{"init_std_qkv": 0.0408, "decay_shape": "linear", "seq_len": 1024}
MLP neurons of a small language model. Each row is named by its layer, matrix (up: input weights) and neuron, and shows model dimensions 128-255. Each number is 500 + 25 x the weight over its row's rms, rounded and kept within 0 to 999. Numbers have three digits each.
After each neuron's rows, "fires in" lists the words (lower case) most often at its 100 highest values on Wikipedia text that the model never trained on; "fires on" lists the tokens most often at its 100 highest values on Wikipedia text that the model never trained on. A number after a token or word is its count.

L3.up649:473473432499490499525520525475483482483470499506532527477483502488518541564483523488485486505474523505489542483492512489490538472492475527488492414494442475470481526478530483503505469466515509519528530528492529483488500499544499496538498475575461478516506504539488473473480450482473512470522534459541466483475479520511481493515490504542479510495512463511512479466533489505469461506511
fires in: "international" 23, "national" 19, "main" 9, "professional" 6
fires on: " national" 19, "ural" 15, "ternational" 14, "ional" 12, " main" 10, " International" 10

L5.up461:488510481497479517467494499455520504493478508525528519487461491477512495468501493459474495497488554526493476474493467500480512481496475514511509458504513467485497499487491520487495511520529508518502491535488486488512485479561514529522471519524525522462477517544506527496546489520490507537485465492511508515506491539513500429464486504465489485528529537524544458495505522525517545543586
fires in: "with" 36, "to" 13, "by" 10, "way" 8, "for" 6, "wing" 5
fires on: " with" 36, " to" 13, " by" 10, "ing" 8, "ay" 8, " for" 6

L3.up246:519465461485507487523454496530555518523481559478488533491514537506524566509516540494495499507469492529481457491496467503456533488543536445457509511521507527493507467498472510487533469462499531488523498540423466508511539521493512489490506492514467532501501534498515526468485519470463517516509533475494505472494520504496512478472500493457476471511498448495497468540527581523476515497500
fires in: "number" 30, "president" 18, "members" 10, "member" 9, "had" 4
fires on: " number" 30, " members" 11, " president" 10, " President" 10, " prop" 9, " member" 9

L4.up573:520493484542483494464485503472491483489487467459470527496492479534544477489500482462503505486523481488496504535509495489482512522504516494521520526512475538476483453545520516482495527490483500475522493525544504502466487488503486521470483516507497517541545468466538492449542502477515497500533496487474471501520482503530480503467475555499501494516487541511474512456494532444460530471508
fires in: "to" 56, "not" 12
fires on: " to" 56, " not" 12, "we" 11

L2.up49:512485488553474487530515472498488495481554521484437516478513517487479507558527532500525498513479491515490483525451491486490506515541521440488500509468498545504468469544492539516480443467508460518543458503490483542469464473494484504527487461480561520501471515505532506451491479487497483525474469513495488496486486531498521476512497520548501544496503497480528446466509569505486552486544
fires in: "called" 15, "chinese" 13, "notable" 7, "rated" 6, "designated" 5, "dave" 5
fires on: "ated" 16, " called" 15, "ines" 15, "ave" 10, "ans" 9, "able" 8

L3.up47:520526472528486502457476551485554546514473491543527505507450540472483487474520503506540478484531506527469505531486484524485507533493470501484510474534534517502466521490479501512494489534537574488506528500483477478526496495534519517510487494452512502505475488489500443487536491482477528513476525498512512550470483466481443485507487522486508503530482462513544483524506487494513493494541
fires in: "for" 38, "under" 24, "to" 6, "where" 5
fires on: " for" 42, " under" 37, " to" 6, " where" 5

L2.up621:476491531497504523521480469522516498526534511488485476511491533495489522518465530498494511502516472493471480471520510491490497539561551462522501491537478498526525472510501520451514499488495537517498440482458471529489501473508533531479502459481530563488551505489510500516486524467493550524511470497481495503492513498541518461476493540474491533477496443478508502504511529465476532498494
fires in: "president" 25, "manager" 11, "leader" 7, "directorate" 6, "player" 6
fires on: "or" 20, "er" 18, " President" 16, " president" 9

L6.up151:539527482549483476485478496494475498480513506521512495531425507453516481485537516493520437495511521489494453508475499510462515507517501473528516435491513492514503485511524467470485463465531533494496483485500471514532467491509516518548485494502486481477563494554483466515498472475512512504435497508504478512519490475521471482498484486486485507503487532462553477479496502502525504510565
fires in: "and" 18, "of" 11, "spanish" 6, "largest" 6, "entire" 6, "digital" 4
fires on: " and" 18, "est" 11, " of" 11, "ire" 8, "ish" 6, "ic" 6

L3.up461:528485507504492474474449527507523509456472539515490524508485529514518493510526540467522491485472493536483496539511484540488490545515475486521481461544483462520485533497505533537513462488503485504536498490487520474489503471527551514503500466463540490498493519496515495471544481485477494535469514469466483491470510492455472481477513459462530533571494487502508459468527567506517477505525
fires in: "to" 87
fires on: " to" 79, "o" 16

L3.up353:520499468482494462520508540475431489497467491483485505493473494493528488510507521472512457501487503560521524493500497473491530492488510454477484525476498480539477479494473514500536479517487496467530513483501515511491488514502469507467484560515490491492500507507511532522512486504508472512498509520517532528453485539472468466481471512534494498500483446514533514479515522524479537512536
fires in: "during" 48, "through" 20, "until" 12, "since" 5, "throughout" 4, "founded" 4
fires on: " during" 33, " through" 21, "uring" 15, " until" 12, " since" 5, "ed" 4

L3.up665:542494506500541517484481498475493559480507512529550455490521500512517477489522501526515479499521534508500501553493505504483487511503484476488514487502503546492480520493502494497546500527522510495516471509508496490523513503503478519500496484495513510502522471481488494455516511513478458525433494537472508515438452511459458507497480482465527520536507538501516487503475500522518531486482
fires in: "until" 16, "madonna" 15, "then" 9, "for" 8, "having" 6, "from" 5
fires on: "on" 26, " until" 16, " then" 9, " for" 8, "aving" 6

L3.up462:491522469502502473483488534480559485482484511469512513497489469530514530503498457521543499501466493527512460481509473504476536470520508473496520490532492507505510477477465529488501533484507491472492504505519474530494480470518466469489503507482471519521509523468521533508486474489485470493566542518483496536500471504548471445424474495510497517516505523501457466486531507532535499532491
fires in: "could" 20, "did" 15, "very" 13, "does" 9, "do" 5
fires on: " could" 20, " did" 16, " very" 13, " do" 11, "es" 8, " though" 7

L2.up241:508479542513503507552524507479500521543512501519537502495465477512503539544460480506452481504460507553506496525528489507476508520493506418528551505480533519462500467540516496469504502495487512507509501532485501481505517438488473481523499481476478518522511524505543495515539487507459482478527496501518497487511477465509474518483485496509478476585467479497501502483520501492452487525507
fires in: "not" 31, "just" 8, "man" 6, "renamed" 5, "notable" 4, "stanley" 4
fires on: " not" 47, "en" 15, "an" 12, " man" 12, " just" 9

L3.up585:488486513515497491524449495491562509497504487461501493474465494501532527522471509536514473496506546549497492507501513478443492546522490521496480489496492481532503544516539525495479503481540494473508482494490489475528529473493474503513519512458531510542507543490509520495480480470463516537533518499553492500508437543494489491530494486504527517486506473433498467531504520456516574528513
fires in: "george" 14, "mother" 12, "williams" 11, "william" 10, "john" 10, "king" 8
fires on: " William" 23, " George" 14, "other" 14, " John" 10, " King" 8, " father" 6

L3.up322:546489506516507478469491487499538502508502531507558520511510503504531497508503511522500469482561488477507481495522505487491535459503490509487517503508524492534503530517508469495523502519510492511502437482521489574518482536483493477506515543459475504475496502544483529513497444494507491501466501488504496501484474519494482502484497498485492443461492513469499494481519491481450513457491
fires in: "the" 71, "of" 5
fires on: " the" 72, " of" 5, "ed" 5

L2.up720:519481459513506512503485464464491514498493478509446525455491547465513477529523520490520440483479505495503477503487481489506536505480477472494537516482503522520512450512515525486525513510489478514561472511510482491493529482493453487511493448487461461531500530487484503494512502493488504553489483541516498512475465534507532505493511507472542510474508468492524509515492515514511529501515
fires in: "made" 45, "make" 12, "set" 6, "making" 5, "taking" 5, "reception" 5
fires on: " made" 45, " make" 13, "aking" 11, "ept" 10, " set" 6, "on" 5

L4.up364:496532512500480490487489498449549480499509522524516514493453489486543527525527525465483458490502505482493452450496535545500507466541533522468489472521501523469513559474538474449522483462547520503495479522434529500534532480482522511496501553471491518489483517472495505547505471513525464477514491520504467484517479552526511520500478483514498521534503463537527501464515482473485479514496
fires in: "of" 54, "social" 8, "arthur" 6
fires on: " of" 54, "ial" 9, "th" 9, "sc" 6, "ist" 5

L6.up731:479499463523489525543494508459500526472474513447506501491473514504522518502487509508487502482531510501493489506491435516478523483508511474478491498530465505535469450472507498500484453523483581509511495489509517499493486462508477542534502477509513500520497491444525517477512487489467526492429494493484508491492483511478470516488490481517485485528490486485501486503526535530508494509471
fires in: "was" 19, "were" 17, "could" 13, "are" 12, "would" 11, "not" 11
fires on: " was" 20, " were" 17, " could" 13, " not" 12, " are" 12, " would" 11

L2.up115:539532530473484480418486531503499489464501449521480481440482541473494462528455518509496495535492569546513515492480471518507522490487469499495484515507506456507534486497534520500521492518513467494491512522465539514494490534513492501451499502492494495506489507515513481527480495519477518512521470521482503522481500524490517508504505510484480516477499529505534527505476497490523504470515
fires in: "school" 29, "education" 18, "schools" 5, "work" 5, "college" 5
fires on: " School" 21, " school" 15, "ducation" 12, "ork" 12, " stud" 11, " educ" 9

L2.up483:531518554504501509490501546522478498532527433488519495496520510473515491500542497505487489526498500525488505507446449520506524518536521502468459499484498484460513523496499498522530490516489432492476512505441521522485500488498455473559498508523447547541505496538511502503526509541516498492488495504494488465535497445518451521467479526490509486510534477530516524479517501528494515434532
fires in: "well" 26, "along" 13, "entire" 7, "enter" 5
fires on: " ent" 32, " well" 26, "enc" 19, " along" 16

L3.up686:484518510485484506510467490454529510496458494484504480484457491522497527499452499509506504442534534497507457548508515519469503465534519498523502408462502446492541475533513483466483486487536541505507502503507482512493490494527559492505466477526496511497453501522498478514500493495461488533500462503518470504507480464496534472518485514494513483493462498512495491526490494494510502537487
fires in: "national" 28, "central" 10, "western" 7, "security" 6, "eastern" 6, "maurice" 4
fires on: " National" 29, "ur" 18, "un" 13, " Central" 8, "ral" 8, "estern" 7

L2.up526:533490529463498503492447504475503516478463474557526457482531541461525504526477532516495487473550492538522532532498523494503494495517523496495461460484498478475515517513558457506498444489493466550525498485503492493521440498500557472476507517503499521484475482479507489512532499509503499530528497533510522482546478482497519488520470561524490499522524520485482530493511506484503489528491
fires in: "madonna" 15, "conference" 13, "wisconsin" 8, "professional" 7, "assumed" 5, "tour" 4
fires on: "on" 18, "um" 15, "ference" 13, "ons" 12, "our" 9, "ional" 8

L2.up412:492470495534502494474521500480510518500530523518492532468472520556517528519507532478503496497487502511457485518488467493491516525505547456452529527460462520498531491520503498469534487483505442546512498491488456549492506531508457450521493523504500513545479513483494496465546480515492511513476471509450514506534509498499464513488500519491511495519518476482487436463500555502518496462547
fires in: "can" 25, "went" 10, "take" 8, "should" 7, "make" 5
fires on: " can" 29, "ent" 16, "ing" 9, "ake" 9, "ould" 7, "and" 7

L3.up252:540477492492497465512496477528480493526506509489481522494468474476539505499491509468517480476463512507522483522463523454443495525510466485447504509500524484514498504486490518513513477470508487487494503520469428477506504491473486504550522463558488494526508512476500468523531499476472521530467541504556477494507508524500493512470497538527549512490505481476502501506485518471497506525542
fires in: "history" 25, "art" 13, "independent" 7, "artists" 6, "historic" 4, "country" 4
fires on: " ind" 22, " art" 22, "istory" 18, " histor" 12, " history" 8

L2.up343:517480481505487465491483513516465523497482516464502475498453504484523485477484488536482472519498520490464463505445479483516533498507512456484543499470473502509488534496488537512494487491498481506535430474552511554453494548553465504486474534477507520520501473512511504508502462517512544512463539467512516473517504506489485491526505527472551509482504492522496439472511518522508493470507
fires in: "debut" 11, "next" 11, "never" 11, "last" 9, "best" 7, "appearances" 6
fires on: " ne" 39, " appear" 13, " debut" 12, " last" 9, " best" 7, " open" 5

L5.up450:561573516499498458491526499463480541510508461479504490506468494495494517492510482522470484506479486510472511526477517529463517529576460517467461491491470499524461476533475440503503442522489484479492472498467495510534500506485512510514485510471471529498527497498519498443481493551516493519449478491536512510496536471501503501513474486478504510528510493475510500501483513542508526481490
fires in: "well" 25, "originally" 12, "news" 7, "long" 6, "previously" 5
fires on: "ly" 34, " well" 25, "s" 9, " long" 9, "sp" 4, "ely" 4

L2.up29:497490455510473495503487477468509486461526482551481518485514569470530512501484509519535491437490488492460478500523485476503520511502465522507483494528490503498528544532483526489514492466524548524479460488467461561487473517476467513504503469538511502479466449497499489493571507468514524535520518526512493493492505523474467487478476483472536486475472420511510467554495503511473526504505
fires in: "appointed" 17, "by" 8, "revolutionary" 7, "compared" 7, "proposed" 7, "for" 6
fires on: "ointed" 18, "or" 17, "osed" 9, " by" 8